{
  "d_mlp": 2048,
  "norm_eps": 1e-05,
  "qk_norm": false,
  "attn_scale": 0.125,
  "init_std_up": 0.0185,
  "weight_decay": 0.023,
  "lr_head": 0.00744,
  "final_lr_fraction": 0.1,
  "seq_len": 2048,
  "train_tokens": 1005000000
}
MLP neurons of a small language model. Each row is named by its layer, matrix (up: input weights) and neuron, and shows model dimensions 218-313. Each number is 128 + 24 x the weight over its row's rms, rounded and kept within 0 to 255.
A block is one neuron, or neurons of one layer that tend to fire together. After each block is what it responds to, as a language model described it from the Wikipedia text at the highest values.

L6.up1337 [112 126 148 130 156 102 106 168 149 131  81 135 166 106 149 111 140 149 111  91 135 110 172 203 105 129 139 127 158 124 122 102 108 133 140 127 105 143  99 141 107 106 134 143 145 135 135 147 114  90 132 123 162 136 127  92 158 102 137 157 155 130 133  73 140 163 120  81 111  97 139  76 102 134  73 133 132 139 110 111 139 155 165  75 122 140  68 103 102 160 133 157  76 122 116 123]
Standalone space token

L6.up554 [ 74 146  94 118 125  91 168 115 146 109 175 126 106 125 151 120 160 137 150 109 130 101 116 146 140 150 120 128 160 124 118 112 111 116  55 131 130 137 157 135 141 126 110 134 108  88 123 149 104 106 165 109  88 175 166 140 119 157 127 144 142 132  91 133 149 130 165 116 120 111 119 141 130  90 109  97 143 149 102 162 162  75 127 145 134 124 134 123  82 129 150 112 145  97 130 114]
After-name boundary token

L2.up300 [149 128  89 120 162 154 164  71 152 140 137 130 144 103 108 146 114 103 116 124  74 125 125 133 130 128 106 103 100 147 127 124 125 159 111 120 150 153  96 125 138 125 148 118 136  59 141 150 115 158 147  85 131 160  92 131 149 128 129 118  97 159 144 135 122 157 107 116 113 173 153  83 137 111 128 133 151 157 132 135 127 123 102 125 147 104 100 149 135 157 120 108 150 149 125 118]
L2.up1075 [132 110 159 118 158 111 171 181 175 158 129 104 147 122 149 110 133 128 141 107 143 136 152 103  89 138 134 110 144 153 125 142 150 135 131  95 127 116 116 130  79 131  96 117 127 119 122 109 129  90 142 142 156 112 141 109  87 148 131 160 164 129  83 108 150 158 108  92 141 122 121 137 112 121 100  88 149 152 107 141 115 103 160 120 153 128  78  71 152 133 116  79 129  76 151 128]
L2.up1376 [127 158 126  87 130 167 127 129 143 164 110 122 132 107 127 105 125 122 141 131 119 154 159 132 135 157 109  74 144 164  97 167 151 118 159 116 151 160 141 118 127 122 115  99 110 163 107 102 127  96 104 147 127 156 168 172 160 154 112 111 117 141 129 138 131 141 130 104 118 100  77  93 153  98 128 128 127 149 122 122 124 108  85 145 160  78 123  80 150 140 104 133 138 107 133 122]
L2.up1770 [ 97 132 141  82 150 132 122 118 143 129 164  79 144 105 152 104 140 139 119 155 139 106 160 141 143 129 143 166 127 126 128 136 130 168 148 117  83 103 126 177 112 178 111  93 150 142 149  97 135 166 145  96 133 146 103  97  84 116 119 141 101 120 127 135 147 121 139 112 114 133 121  79 123 123 149 166 183 124 139 115 110 139 129 137 129 115  87 113 192 119 184 163 167 104 137 119]
Start of structured lines

L2.up52 [107 138  89 155 138 104 133 139 108  94 160 149 118 118 165 143 159 120 129 119  79 137 182 105 133 126 139 128  81 116 108 129 131 126 143 149 119 135 134  61 131 112 118 105 158 132 122 115 162 107 124 186 131 127  90 134 112 121 135 118 151 104 106 120 155 114 121 111  93  85 124 149 119 172 133 131 113 157 137 128 139 104 115 125 107 170 137 104 141 145 127 145 118 159 152 127]
L2.up1375 [129 118 136  98 124 143 117 158 105 106  91 113 126 121 138 124 110 130 106 163 112 129 153 144 154 116 111 133 190 144 112 160 126 151  92  78  82  90  81 181  90 159 116 128 177 161  92 155 148 137 136 101 179 150 104  98 136 138 165 154 114 131 115  94 104  93 125 154 157 101 135 149 140 119 148 110 111 145 133 122 132 104  77 118 139 151 112 126 138 107 175 119 136 122 117  58]
L2.up1961 [117 140 138 107 159 145 120 118 121 107 157 157 119 131 173 153 146 110 115 133 121 107 166 128 156 103 116 144 127  37 139  97 128 139 150 155 142 113 160  99 127 155 133 139 106 113 119 152 157 133 134 151 127 125 120 138 134 110 139 137 139 109 108 152 108 139 145 120 148  98 107 130 145 141 110  90 112 178 112 116  92 139 162 140 119 144 133 104 135 104 159 136 112 172 123 102]
L2.up2021 [ 73 142 152 141 129 129 146 187  93 126 113  86  93  94 125 134 140 117 127 129 132 100 114 106 156 146 105 105 126 103 122 134  55 111 156 127 156 119 112 118 174 175 150 122 100 119 121 155 153 145 128  87 119  98  89 123  89 128 115 173 138 126 117 105  94 163 161  93  82 140 109 130 113 122 120 134 185 114 153 150 136 159 100 120 136 149 110  77 107 112 105 135 168 138 112 144]
End-of-name delimiters

L6.up1694 [104 107 121  96 102 155 129 104 143 138 118 101 121 114 147 136 119 133 168 115 145  96 128 133 110  99 155 172 135 132 148 162 128 126 179 101 154 131 130 155 140 148 121 110 129 126 102 145 119 136 100  90 114 103  78 132 114 129 124 105 136 125 152 107 143 161 163  81 121 133 116 103 128 123 107 144 137  97 137 117 168 128 171 124 165 153 116 151  99 155 148 127 122  85  98 114]
Clause-linking function words

L2.up6 [ 95 160 121 176 141 166 138 123 116 113  94 141 145 119 152 142 123 123 117 119 112 119 165 123 123 131 111 147 153 141 146 119 121 118 139 113 151 138 164 126 105 139 153 136 159 109 110 143 122  91 148 160 154 126 121  97 120 155 159 112 145 131 134 112  90 121 145 116 144 103 136 125 132 116 144  74 144 116 120  78 114 150  74  95 143 162 173 128 152 139  93 166 161 133 103 126]
L2.up185 [ 74 137  77 165 129 113 142 162 139 138 115 135 131 167 123 143 123 111 123 117  78  94  98 115 119 134 124  92 155 149 117 137  96 113  78 115 123 146 162 103 141 121 107 129 134 155 111 111 126  91 132 164 139 129 161 120  85  80 142 112  97 121 121 145  91 117 167 123 116 174 136 108 127 154 159 173 137 162 101 126 135 141 117 150  72 104 149 119 148 156  75 135 150 121 153 134]
L2.up675 [123 140  62 159 166  86  97 159 133 109 121 157 142 118 142 120 115 119 148 124 104 104 103 118 114 120 113 115 159 128 127 167  67 132 145 136 124 113 100 133 101 135 148 131 122 143 145 118  83  96 136 106 156  78 131 110 141 121 143 148  94 144 127 102 155 133 130 131 152 117 107  77 160  94 122 158 129 160 125 122 105 146 106 140 108  85 129 151 133 178 159 128 122 145 112 119]
L2.up1951 [ 93 127  92 132 105 124 137 129 136 135 144 142 117 166 124 127 141 125 113 186 152 121 144 101 153 104 152 130 141 140 135 132 134 153 133 107 143 145  84 188 108 108 136 137 122 117 102 143  84 142 157 167  96 118 146 142  85 123 148 172 119 106 172 171 152 156 146 117 131 114 133 115 106 160 146  80 113 162 119  74 140 106 102 133 104 100 106 145 102 127 133  97 112 118 131 151]
Coordinating conjunctions in lists

L4.up77 [102 100 126 141 127 105 178 158  91 134 136  78 127 172 162 124 156 130 117 168 119 118  96 111 211  92 159 133 124 125 119 119 107  97 120 146 119 118 138 109 137 162 125 138 124 165  99 151 153  92 158 106 153 113 133 106 135 162 108  70 127 141  94 114  84 112 104 138 133 110 136  85 127  93 135 155 159 119 148 114 121 119  98 121 145 157 109 145 126 157 123 111 161 121 121 105]
L4.up1674 [134  60 126 108 133 130 155 128 137 109 138 135 112 149 121 112 147 138 143 136 109 136 134 142 120 128 122 153 115 132  82 155 126 120 137 129 173  98 147 107 140 140 145 111 175  89 103 164 146  91 132 147  88  97  60 128 109 136 150  93 145 109 110 132 133 152 158 134 151 119 130 157 129 140 155 135 162 123 113 153 109 144 128 123 133 111 107 125 115  97 135 153 171 153 142 101]
L4.up1852 [100 175 125  89 152  74 163 154 125  92 114 124 140 101  89 162  93 172 138 134 112 155 122 144 121 117 161 160 126 165 124 133 130  91  82 110 125 123  73 103 104 163 137 105 144 122 105 114 124  99 143  82 137 135 125 129 148 130 129 150 139 128 112 128 104 129 152 151 130 170 154 105  85 145 135 125 139 166 106 131 128  88 110 121 132 103 108 139 142 111 155 117 175  98 104 139]
L4.up1991 [126 114 122 127 147  70 115 134 143  95 161 130 108 163 145 144 132 125 125 124 143 133 115 144 159 111 155 141 130 104  83 163 126  67 106 135 149 126 110 125 117 137 151  89 129 138 107 142 117 109 120 127 150  87  86 129  88 119 135 107 182 128  80  78 135 164 172 116 144  81 153 166 145 137 142  99 151 152 141 150 133 118 105 164 102 114  66 120 113 123 127 175 135 179 153 114]
Punctuation after personal names